python train.py --num_hidden_layers=8 --hidden_size=768 --num_attention_heads=6 --num_key_value_heads=6 --head_dim=128 --intermediate_size=2048 --vocab_size=16384 --hidden_act="swiglu" --norm="rmsnorm" --norm_place="pre" --norm_eps=1e-05 --positions="rope" --rope_theta=10000.0 --rope_fraction=1.0 --qk_norm=false --attn_scale=0.0884 --bias="none" --tie_word_embeddings=false --parallel_block=true --init="normal" --init_std_qkv=0.0132 --init_std_o=0.0 --init_std_up=0.0132 --init_std_down=0.0 --optimizer="adamw" --learning_rate=0.000509 --beta1=0.9 --beta2=0.95 --weight_decay=0.36 --lr_head=0.00707 --warmup_steps=393 --schedule="wsd" --decay_fraction=0.949 --decay_shape="linear" --final_lr_fraction=0.0 --batch_tokens=131072 --max_seq_len=1024 --doc_mask=false --train_tokens=831700000 --max_steps=6346 --dataset="wikipedia_en"
MLP neurons of a small language model. Each row is named by its layer, matrix (gate and up: input weights) and neuron, and shows model dimensions 256-447. Each number is 500 + 50 x the weight over its row's rms, rounded and kept within 0 to 999. Numbers have three digits each. A neuron's up and down rows have the sign that makes its largest values positive.
A block is one neuron, or neurons of one layer that tend to fire together. After each block is what it responds to, as a language model described it from the Wikipedia text at the highest values.

L2.gate185:444513531440439571534545401407520540560543464512544495533510460534451497502531525480605541515492475536452522504479476532503441576572463477506485435471431549426442456479466420516476463546592486554563594535394467495536538560489525439432502525486439442505481580450601471395523547464454466479524588484506456482486532444490482399490551527550533435566472491499485553486566468497488504539466437428498523550443557546511434509424439477528548504470551545463502529504562472522457421533416547491522496545527458550425417548457476527518494482503447428525479524501466586455442506535475458505
L2.up185:563503608444523532465490453439491598539496513518562570540552444547489515495478495513510496540554431550521447500580548567511495461493454488463474422530550554494539478524543442570437366500573510488579469544500511572506448554451474506510506495536476384509496572432513518464581529491596514479495538518507628435407543426531477431498541472569465498547505477506408536425519479483511490531524491411505480443444509524433486498465578467501504541481469548470542508555462514441406510519442524504521479512506552559513433601488418510566481493506479461483461485459432506511487457548472519513
L2.gate455:501656500439529525472534408525481510441493415530498532434457491513440504497565496434507555504481399482462560532452541531449490474555443466566453551517410556489436419499586465471540444552456519427464472504451425603497436520497482427555479461517387456500415586499495535535478595509516513496480522447501533508559490523548438480424440433493496516384520451564448485509534571540489529535525523542526473525482509496399563514562475432469495557446492488516533465611508476488466526595519441468469527548443547550552491517574456480509547504505472529493454504607495498549511519515539447434
L2.up455:562549580507621454499522524603456505517469472497514527570456487403524554501561545493417472485488421532480497543524536503503530463504469494471450480445536511600490511470600469516553493497474528537482465518509468568402509463487540436570517507588466552517447504505420511482429570566594484489406530472526575547536508465458477391419453404462569538478440454584379509532475579552544433463511507553512458431532533461461535541507585477484536513454511427559524468559447484469486552545501493534472546469466450482530530503500457526442490452577452597449544460541466449571535499527465504522
L2.gate965:441554496485516401535476543499475448442462563520541501455428523495486470495503400478435516429414403571461475535470511528560643442521402541496423521475462502505546534512552503501544420492540496401579509453457485467533421436457637486554497444590488457554469538478462543441512504483555502451502536464518572515537383531472466454546418479423481463523481453443486475523505526525466490487495477542534547515407444537448482498442566576454525592418416542477540523480440554469473504560458475517528526469426447576538532429471438473607533535604493560499553443547420483504542566553401494509
L2.up965:560484525451464532537526524457536594477443461492485519492467526477487572484512473468566569436435524483479465536575488457596573470538518574494602523516542512396520473518528452589501514491473536501473495518488460460568528562428440445524477508499593480422527523614487468513456416546508449495540465444518570489555579539580543521470484486609535491540486477598542484505523561516518546425480489528324475443400543476486484524576447455491526568480542449514557514415430468482505410490466426558537448487567495554600546517505438561430440476470505516407451427515494518558553442501471536462
L2.gate996:456452532506578456579456501558572507580465521495483539470468457507513545436508445554486486515475543427465454529616485425460528555427474565456543493505507410464465431527490519479548384560495510429503537439383423473547463531393483547453458529505525473497416386547480539469472500459490502419420515481525557447442528475544506556497567542492603541430523475490470434553473483475465566564507347512455525479464501516477613468414456479454511579470542528504583565535535497518476512548430554480513477488493464589543443476551453514445453448560424530518434530498415446472505543524523451502
L2.up996:462467532521568498580427570519593551497387551485480534499385554477473492460490496538451526539489549471581522556506482444576619517468524554423484431506527442497530455469545521476515487531483541411550580496423492519525506521424522562493513618568563441377443465507502551498488517420463478399503535514539546441446489482503502537491562526540531490524527451501444499499431491481548559511566430502456457537502479463408468488438485461559476539440562534538520541547512541558464494541498623498558517462477391488545497459579493523432496477554456546485503504567467527552507542514545431524
L2.gate1172:495606505473465491558562538497509503465503508459422530492521488466623440441502499447486523530457428529440528537478527557541559492526597459590482493555535525436538457482499514503511490415575492488471506490429393542511533478401396529505492463517450446570479533492438459411466543462480557538609424497466461523616530560540420458522553468466516456472555506474486543432489432552478568432508559529500587540568536496481440538537516479476509492429347568381421473538497458452426486507500527598552511456392491537470515436504396452525461473448539481466506495562552465480492463492455438500
L2.up1172:538468465452453362603366479419449423469504554528485620495472476538548312467451539582547531386443452505560470425624426559546557421441489544450519503431479544418502498558617524481567462538569594436515557469470502478480451447479653513476481441562447403515447497431516461480446425445482419451514454551428563524517562522512432463486490467603361462421612501406541500515494543531449473491514498563501504483496505487435449594466530557547487486423494523579527485501484522566485528503520580558495474517468540584504476483473508503502482475487502485461524472555503380506533564511531529458
L2.gate1499:577545614507457434541569398492474609564499475556530444548563504464503572510538549470510598434584456509475549478481591490488430494612531514462526497509449519367572480466470489592530485461549513546500527451506576498507528517465478565567439504569357465480497430480458426587509435531529539502514528426490481507514540449423411443557537541530483494537515542395521538457581495485461482425554435473456472473478487530574513469495508499428487454491433547512538462513435537520486554516475471511517486437530521523566508508523421499430535512456545463450536454524464411452536560531518453452
L2.up1499:546392546643399488539453511506518567564396550514453460495492505489511445454558504449517444547441527489572526564556463501529476466548526482414520513451518539451474497512544503497374450480521604482532391499560461557514491543447519490539457543595545517412529568548474548531505551535594469475541548442542518546478563459458465426534449456597471497444446535489486450550494476623552558484603477390472520472551461549433496516473519582440527515496521529580598525535455467475558492472497517538546554477507472473533475549509435468498580420489444493399548537572488477525507544554477473507
L2.gate1531:523489564422524444486491548470440480472483526525483543476478466500530520475489489540527594546456412460453418507545418477496565420544535614496431432550473473517517428480499548452483459579484452413566462407509498503525507577477544458508501401543452480431429643393460574537509489498487473555444489512482484486574487485471448458540491517485514492410457470420560515542432529456490513549514468506506465493503384478482533523372480457488450500417491620519539486593458552538473521601505534617437509574502474541459469420471452496599534507481511520480437524466532525517532567522495420499
L2.up1531:554497497458545467484443540457466566480443539480513495611444456471592481519527565572473566539558426503399462576508564461488492480509403569413507415481531475558562522491579495487512502541423493431543469450470514563498424519441514521544534458530260492487457586415449456457497432445495467509477485540464523473574543546415443507556504562460445536475413425473380468456469477496544501511474481525483434585461422453520510516487536464534472501422489554399588446526404524537565529549548569548468491610467442513569576495510544433588460600553556556464424550470515500461493562557522470464
L2.gate1745:518443521480503498456423527593554567536406530552527604454557535465540456381544515549443439494440435482453521439536570505559498432471498502494543501436572523589567419535501407527534375508507586492498511521457439540425472417461395474521399491555415471525462538485433519539441495495537455482475471573518440448513476491528446536536429464430530433507388554503517559453582489506469573529507458454469602609503502484440464424411510547482497502411509434484596511547429534481478570571461610549575604513515512578574450521456442539560491508397439567449490584496440452513465530615523484473
L2.up1745:470450611529437565514425535408571608538478476500489490456581569543447502477492471409506452502494387521533665438472514480567491491430471601503579485478476450472582506418557399546499415489514502431474459513550461502527505472509430512529515429478442581514545549506478498554395469458608565406539467482521475549519502467466371547502433587544533482517493570477504426489414444478497589474488527489432480517467516555479500417494504542518512501504452501476581507446410505410481504485506535509563561425500589602526499604540459463524411556524499508450419491375484415509544534531502504461
Description: Word starts in markup

L3.gate965:531470569444503432520453523440503498566460580481468426500494445496529397542485439534592514465416476461435524494561583579520505480483575500530478525472464572424552577447606441588485493461495560524568555575498547467457553413506556533512525515532452404465485534543518487391572461491529452517512443488512426432499521522492412492585416527476441413488434550380424514543467490607598453491471417581496547547508478551571465548549480534522545492509462506487473606603478580461516440426416527571482539520467503589578535521440369526649529441525527538480479590486486451586480472546490519523
L3.up965:508573521486550559491510463445491476511473618460543396549349552510576454428471486485572467443494504504429468477470489460533537584536495507488448517463568464487494465461492555511520473446456555435437563484451414497534545575475571507491600459476452475470544447540520469438464514542447576499502541468460442479573491540531490448481548467518523491572499558443477461467493449476447502507527544523501525440480579407477482534572507395514558505485453499490458541542555513459496493434390595417353495502515537494459490469528412564525566456479558534588512492591487531527550516590538520572
L3.gate1172:413474485488484483479492487465514496567537550570518469500485475439503515524587455615510474501470423484549466477426569537444470516534500481455544503483599477419495527537532457407502471517552521569584532464451417543396485477449547459504492557562437485439499525448457537521502509506522420460488578524471463419458476461583431447525488539478474485489482414509504511473456528542530522465508529515470486604448549459402424557456586582502550472501516522528503482571389493513564516476430452561486495447479454462543457567533540443491441490401391503553467588403397393569529549449468499560
L3.up1172:482410587369392452499495602479533497573472530559525430472507502551500511534567464423472610586518495522490508510409501433468428454434456464497535492526488497365556554581583449526569481485442512549571465451501577457470558567501542501526531550472631530455500465470486502563492468555529387549433580438460510414510499552449479530504482491448485568476481461573481499510475578578472453597492355589450530476537560477584416488574495533468513537465430492515545479513481537425493474481524466506452492590400470481412444485400517479589584574499454623535459558452465461529526597531466491511
Description: Word-initial "d" piece

L3.gate685:421497512514493533525481428443455496568487454474409442492585429468492525421445557549581531594543449475416556517478445427467488517489593588508436478590495449475443539419470452459554534557493486475449456499486512540494544421524453552587461458503550583557558542416530499488480473523553524531540437474470499521521487507557530540457459486482630314488501509614489437559442479523535486465560412515513523519444453566436522421559509476427471535580604572454462605514567512470527534529447461413507494465538463555483460465507557489515537628553573521500449481484491561476500616448458424357
L3.up685:500532492426600438495476505453558477488546539462517458523591550484509506479488448439478510491467537400566547465511601564471499489476537498549550556601487499485535492607518490540405428537583474397563580523483458498508560447516480469512485453442436453502496381565529463527525447465507469503491518467543563423499455420550526506624418541513450521509642493429550572572573504445448602471374522557534562469462515506415469512479488411454519466477467532602532539532535557504444475567518542488510466485574474464545498486508456432464541523488493474494516542500466460542521500599476479509
L3.gate1136:555504510444559492501532559460422470459489421443511496506451491440572468407444446465564507466515492487504510595456404507480424533600473507511450492547473461484443518529492496526515506517550464549456573485505458554504538452571473568517436418441446572512450408601542545485503480558444484519494600444481584503534484390553517455467448493520539457460437451494484507524513545508543394459406316547540430582491555472515459409629565526582485483530498479543488476550531469542448453610520474374508555526474475469537430450475552528438582516544586470458419479496464474413473554451443445437
L3.up1136:511532543449477532533409506594545506492418546602444555503452545467499490479445539484515492510452433463458473588550547489483554484392589461559499574481493566557433507480527474517536500508525528537552466449425534590427557385478557528517561500495559473563519538477588528433535481471496509432493483485550500480480461552523494620517468515444517384454576561472553416511546513496526509563521532439561544510567452549501581502435476447440516490462522550480531542435472546491621555487521523473466520594552599587524495440486522512415499639520467581592589478454541384527428489578580518458
Description: Hyphens inside compounds

L4.gate113:527482486597423482439497548605528462487467515492347469422574550409540547477503475502511416578490530440572486448511567483480501561510561591550477460484494548539486422530500537442531557501431466357465586500483519643496574520492595509521466464583474526490465494433548495454524517487635614456481468508460536456514342477593599529543473540492577537450548448520518614503530459507495519463477451396485633510628549461474557475469460474440541557487473455563532418449460475523429576453445542524569552482483543455497479503488505540552507459549515468463636398491473558619488480604513518544
L4.up113:473488520550455466399461528497518419444439591527360530514642469436547483364375460469499487506574444412557511500496479570592438512490528465524571539490492524479520455476598512519432541559517496475462458544514465457551576391503519514502393572557590484467466478473507469492533519513424457472499462499505480556470433457495539568535533481566519429459530427434580532480450447542510568382446497491624472495506560575483415573506474471524409495532553531450483526492547535603589447479390489511504495479567502544477466457511485524545387473539399462494503498483492501491410561503572483483
L4.gate1081:391502542503507503498430427515545554441579571496507536538432385531503463454495511464587487492578456497513508383513659547514481537357521521477512545545509456508540538503455496512517466448579569509467515478470489515505574455475585581498470500465453465517516539517521529593581448443489489463495541461436541541479523484526522471566430558381550527528479502465536533532508471484518494482496385506477541545474600493484530521500473380472508449457585609548546501410492536514463517582488458446511441546460497541538533437521515423563505568485504470413547504519506441498474529549470443552
L4.up1081:435527449540525506548461546496477491477476530451523527494490514461487508461442553521406517549492562474499477456563481448569492570559532488526353494509467480419474453531428627544531496481488668564481538464524488471523547586525555502497535591379518492520496496507471446445498450515455417470474539515487539541541477446492517510501499526439499478504388522547538524511486438390570569516490518429523443541520594453474493596498436512520512504524478446536424544468591359545506481439504488448471526495630458581462469476475452586471519469461519407442597537442495496472454564550466468513
L4.gate1110:450449519421510478534513452493552466510467532560487496538510425486493417461473441436487532489486544476477385416489581551436496571501480566503510504487482529437541567517527521379555457511546490595515521456433535551538507414460535547513549517468543493514498524522580526452429464541500571503416560482563550489495484470590487464440490530592505404498503512451466567549581483524527533538462514524459507469518458520563436537539518498418497452453458553476524514463547506516554404503519488395460466634474433541452514400549459440596644542555474489492519491434442426515537597542436479463
L4.up1110:479551423503462559571482501549451441472583457492418446535411468481512565524422446439517388509481532462427326551525403483490547623446515416425407506519537533494545397479500553468494589536507524633563504508503494540517444404488626471514517519451545465445493539450456439551580529440428466506415571507508525523437420476562557493536441446439441449471490429502552423543580452501525574576396504569531433470524483482539526586487555395493474516447494450368532449434534486540442501524536565512414381520550419541499548496509388531577583537564438574480623415539466463519470523585479495540
L4.gate1309:578467472513511480572559445465498410628450577534402469510524552492545485461459497608556431469449509417510456539596468522440538555461535582526479536481554484443507554445489545453543481525500460502542621482538477495526577372451508535548601509457488478487504429456487440551586490543533491410522510465445526549467544358588595563427445490512608478458500527464544448430553561432433465511443560509485611533489513506502502575478563529458504523491519468500497583453553448548475474465412477430519502505460519536500495441475530472543492458512520428561552525479520447519476467520404490522
L4.up1309:471526493547589485522428511458494500534506516484538509543489571514542510401393569461412522483558524469513584508597545531508596466423439470523475482536474504522515577531506499467483499509499510467531540463570515538559603405441556572510401506473520521533454516491485480451376433586467454444521570497498502515444396557472458558512383523546550460521573452406514453378465492532484492472496476564569472524521508541433426569459500516595467451605537504610523424430525439487438446447508528432458515494571501528533528462492441539494525434581539482448495577410425494549546620455490526475
Description: Hyphen in compound names

L2.gate182:522498576549455456510498400501579475565573552464419510542518465527566526453470497544517548520529523499519562547494574410452458646481524542535543509541446542398570487471513572508558518523454566603474565508510402528591459423545481518454483495507432468548513427484442513482427568520428461424523481499496468450453498503490575476511493509427578447455452620473553568571582467482473485509487433530507592517525546487496434519451519442553476514530536495491533525514527541527543464555526514440484448554554555527510486463487553445571508598556391542428371613427574560428454537562487457516
L2.up182:578425543544502515525457443470556503513471527540405531575524380473561411438417488544449530475564510483522565538524476474513460447528490502465482448544494601425490446422523526534523501567506571493464459488468449578517488403490481496432568543562518485569435524549388483419384485508502516441503579498494568485503427425560446472496452497390478353407509552459530565529522481541496466466527517436530539433480547499397414517545510462515456409520572496644605530465496524555543463487426484407472487566523518522562528543574465503571564480507451567454441543488502497471421515467479468476
L2.gate521:477470565522541554589550442484516520569457488477555512456490463448524564541594552506589463565543500551552532468542584510359460485419559587544525466548501521520488574574477478565503340499436546502587483517482493583491520474520416524471400572516490594509523534505438453565504451519506529531487506485500521484467459420470387526500504592519538447567417628495471596498532445464464416490436419519457496495449532532587553489459427484497472527501496522440520419515442523563536483539444422450477577497534496601481517517532540515419481572529467536514475484472478480444498500497479531434
L2.up521:415394625482599504458420511431445466427502509506545531570541509498635494472427574500466551508492441383469521563512536495479553552507539497491553485492527535499526585545440526468463602555464564432486510533509503549552457459532558592475526504527542525442444416487491516468606569566475391443456520498459540454415526531660454543588476378438513534456521565549476504578509530479553466422481467391508577536552516599499436504447512556552501481500493539505546683506426480521484509544504523516556510529479513524504498410611435421473474511442418435457459528569460501468531550641448514491
L2.gate782:479500513513459475518556481451489565442532394540467486510501490582468525477558422481580543570476453458533434470502486522420497496493625512473480408525453558520513429448463522518519469552511493511547561550439539520499427410494485557600594518453512493510522552472477391564542531512440542477561561494446425515537428510526482585588534511521591585491460523561531447538560518413544486421542530610451527499458482516489541488432479517485441573471491457437464489402460550526509473487568540483516410425478489477508467487574509451495534616535443510426599416468459466495557594525438547467
L2.up782:507572508557461498480522450487532504405493447435545466528426521512492513495474451429508408423504538507526463552399459555464452467539513466464389473489497533528471520511540564498501616432424480507475441577560541507484429471447510542502576471469566485454523551443461516538484497515537521520522564491484566517506481478438459416469510422474536521418468426544475420499421530474574452454590500574626461427508458456455595506461541623535492470520464471428521500433479506499445561445525483450452531488427439465435593460507511457565509534525535540514625465479513441475574538484525581510
L2.gate851:336433508456561534547440522452476491469515545632408428489428529509566523512532505581478503504526467476605463511541438458443471554482507400482454540415543520422477480583521501550428448479585472479383534531416455489583512469457490493447495492526384509526491458526553464488526464542527495527518519486493524459556492486445596515517566545517501428537499592456520522590560522371433502528487480625471469459490504414437517528436446507532505545479486522582536501564405479548469511570458565493596520558543478481513507550481380513472516496414458458545479566534491486494517507554421533505
L2.up851:473477491498567476442501469489473479500575438444425498478515464450556478481460472590494433511545499423425504502462604492418458499491566452474461545514474475482470508513488426462596602480527401503401505555455515532565569445552541516572497570445409506484519426557544434485544456559499553596526472463457535543547469432502606537509463479466557468478486450517460588484559481467482452452431471627487589517456532484473573548549468507464462484520476519545450503506507472582561467567556553458564543507508444534522464477510567575487637546494542439505521542448460528467519539504505476548
L2.gate1031:458470531382568448488525381503428561437519428502401546477504498602589487426484472549548389455533453509374528449477473489510476535473576533497489482549412420442435536491577438561503565489512564481496544560509489503468555444582522519551542516469432423458421471435410484433521523556472484461545465488432395551443512393543440572441474501493502556411461461526533490489528570479507440438467410578431520490546535601542433434499429468472474505492472463388493467450551511571579394419550480472487535460437425553556506542442461494530461553497488531410419565448518428469542509519513536431
L2.up1031:472461597525556407538441477547503572535449540505417541450533450488522474438427561425517424409572423523482557445498516493542421500464531523547485559531501544426477456500559514529614504530469430541354521480381570523454499468575495498538468487492482567537453515471510491488462411598469469546538440520430550554548482423469521541460484559468511458536452589397454489445545488523484570452454377557348510554508570503515520370457530513443468518507491461495524456402469536469534466459549482474502540496483533555576563609468520560439471505489498474493524629489505540499578497604493489351
L2.gate1559:410577449497493456479489401477526439415653432508423463550454496520540482542496432458484524548480508478427471551493572463514437531487456502483499436569617510492525492469429517482458467539521522504483447583464454591454508456535524455425473500501451491520408528409507512504489467506466454497515484597474519511413450473559526517536490473460482516428442392489529446437480518477472459440392457537518578490463531500475546461451616427531501471451511399434531472539529515497530456521526502485512456534446431451583540545432493542553542552531483583399570518415485461431406536467401604458
L2.up1559:426445550483512542502478569521522494491445438447498505498522491436466486454505494479508639533566529412544524579587489435502472528407492452476509530491502490557546544482425544541448487571533448542513507472436517548495476480556517474463557397459489494514466535509509559504510459506474421565529509596514610537537384512504507585469530527608536574545399452473444504411512534541513537540382502487478535522489533438489499461509569487512501419496525459415541518454493456483434540476493481490454619575572486487454482530487495596463571636490547539499536465471527537480461531556488585465
L2.gate1844:476437539564632526570542413597453607504446562522514452495446503453520542454462570497512443502444423539465612608455464434526515570472458457534446492475442504539495439541584530526526422498467474549588559502457482487446492387451468448526543526420471543518450467537475420463492499546440482448583450502529491505568465481512525487428505521469632482473490501480511478504539489445453491514514478526453488536486504486434423497481486509548435494513558425478500468474459470424382596468532521539535585411499449494455463377522581462445431515483492528557496487533476537468538553556557482464
L2.up1844:460407511384498473455515542527566509450510540511409501489485464522564457395448478520459522506576480514446565420440497586560430493466508507474474524488520468477508463471590459413435458578539511481489540484500463516507490490554475517566487443535445453543330528461508516470417448570515501477450440514456527472491505445535455530523398485590454450402561461489479527391523518585432437500388503484533493527493458501464485398521416450546446431487485480570580524532683503610487523568408508518534450522437496585486502527512497553506514498484584473560514516432507474463538500563540548558
L2.gate1997:550460416435457469483548454459465546435504485459406488470551389521535466464401484548445474578484447513437437494503530509467520516454533495588394538622548528517586430501417466529495535459490460538622518485536557500500528473533534423534566538457502486542515535511445561543609492484491497362453546389500507434492485501503512535538487464449481510543430515492510491520609513460544471506412497565570526509465547435424464553483498463506499503493500535497582500517494533601470449568504509573596391446445564509460548530477484453441558425539517493503509608399476533414491532526492526470
L2.up1997:501484445418447500515439508473429544407509552464587553513543384492518467593478501545469418494507507545418560487370464440472432548508563449554476517508473556505514452567530468506579543449561457557521527487471528565444462509500528565517443462448509483473431566557465557561475468586591542408522587369546456472559576533576479513536474492532503517518421449590430444561489536531572478488489449509591498396530534437480552523532496563452420454539519517548525554438364480531491456516501466523496462505418595446558509563438509469427533404504508496505524500449454565476618489499505430439
Description: Compound-word hyphens

L4.gate58:540613433434509503411559505511472520476432617563471444474527573487444492566465468445594501466456511502488460575559613470542457471563499510524540570527627448547481462435519522480524530419524565446669554473413524531463575483473566575517480466398524507508441391510496477439567501516529453513526582458474507480409489496640478530405538492521534489578517491515526495419586521418481561564498444463411541461451500496565477572497442485476561485416417544435483554554545486484450499432495478493585607451501491527554502462469454449484485467513436488558398489533553500515512513519479433500
L4.up58:535450484480521526511449459615624390414484477518431524504482418501527542434491473526469530470430454547497420382468548615450569486541444538521460522517549480541517399467516399527529474467474560527439425518354486492465492560475500476546515407583534493549486466487483535367637430416534465525532522547568515442536481465487433547517529498513555494603500452529473502453524553618493601460605505538577513533528572464489425472513499519517470462492419465582511609431476483442419522486483526457594506506472555649546458479453436550452432443534479464506450590563337509513540406513564446552
L4.gate73:384506473546431449462416507418514589444448631444547537480554549456543507438478494583443486494508468545385512522460539449505481517450461473420572531532500469446487563574457557579498401441445586518479505442452504514595585499437464458500381467509497448521537463548408503510561504458450556491553483474544412508511523501513515693489461510464463407519476611488488550573547432561519421543550416447524555469541558532494396539497458493490514467499472489532534504524501561538384594475535500543485464514526469575525488542413424421472526498503435566458448555575487526501454516558509500516
L4.up73:511507589541540506574535447443536455554394471523487495488504546477444498497519436546553475494407438524525528504547492532535526574484527497514517437452428564406583533408584543510553545534506546516547536483447502444536554457429538440543472457408638446535374446477552481392496613485507476542477494517495574507404515397529520549607510502577432385454587509508557476469447510511428451528474547532493557528522466498516496548590422528525458549523631585541424514458563490543509499430435552530500492507572522514502511481596469497532443520465464395583464453470430523517562522499454537510
L4.gate522:459548455451441445537483470589579481463552505531502477504570506606572468408505433498472568518459410531433447505557510479503512496526453544469486433513491571407567462473490489647524525548611578459464503498385465425554502392469460410448413475515486462536395416599503569442509413547514367464439465482390450358482493488497503522505425475439483466508484526445506579470511504479567515578494427434487526551487476479502427579483462459482466477516381406457517566539546457454512518484516518565540457460467484528514520446486515527517460482446502437479421513488497473504512420472465463357
L4.up522:510506481504482464502506513624595449440435573555559507517457398537513508460483539458451476490479521547489507479459494452528493418550557531499523433494484585451524597488512568603538522522498596433478474542478595467512632526438584534438508482463612495529500476457446561442444472511504435467499488519467475536481553420530493575392393461504532417457451510572504530414501445459603432485561441468522529463488426392537458598586523447450501508497476288507402509482490442519509509507555390589465454477470462533505523470544432541493474432555491554473443515439497503473530498470552532457
L4.gate1109:473538483472495495495446522434457482517478582476358504395502520530532455463496520535504445514468400463496383535580465497529510412498474565536437478435528569519418439467503398529450539547563537480465638454374382607492521526458572469538539559497453543408455481454532418555611490525450459452503555416470462490502553480471536473437495499461539491530512537439464481550516483534407467471421508515496514617532517505504440371531504456581450462460404517507429556539472524498488507519456555512527505526525598490498484515540479498568511475460486489494458566516401479480519528560554526452
L4.up1109:542505572413506520392478575411439518472412560500493572501476483502544459529487475623464510450493480479324500565555404471460570540494465473597498533476398564586444470445538431569504483553546523519543482506492495451473565549463481490457435445464516601551555476592464470481420475475446493453567537434594560562431507491475475533409461504504620496457454564496528516449541459500531448499495467480534483484566453513443505457602462587554441479547509552478457515526571471522576440471464518598509548528537521475547459542482536500488419493493418525502471478478450546506502571468573555531
Description: Word-initial letter fragments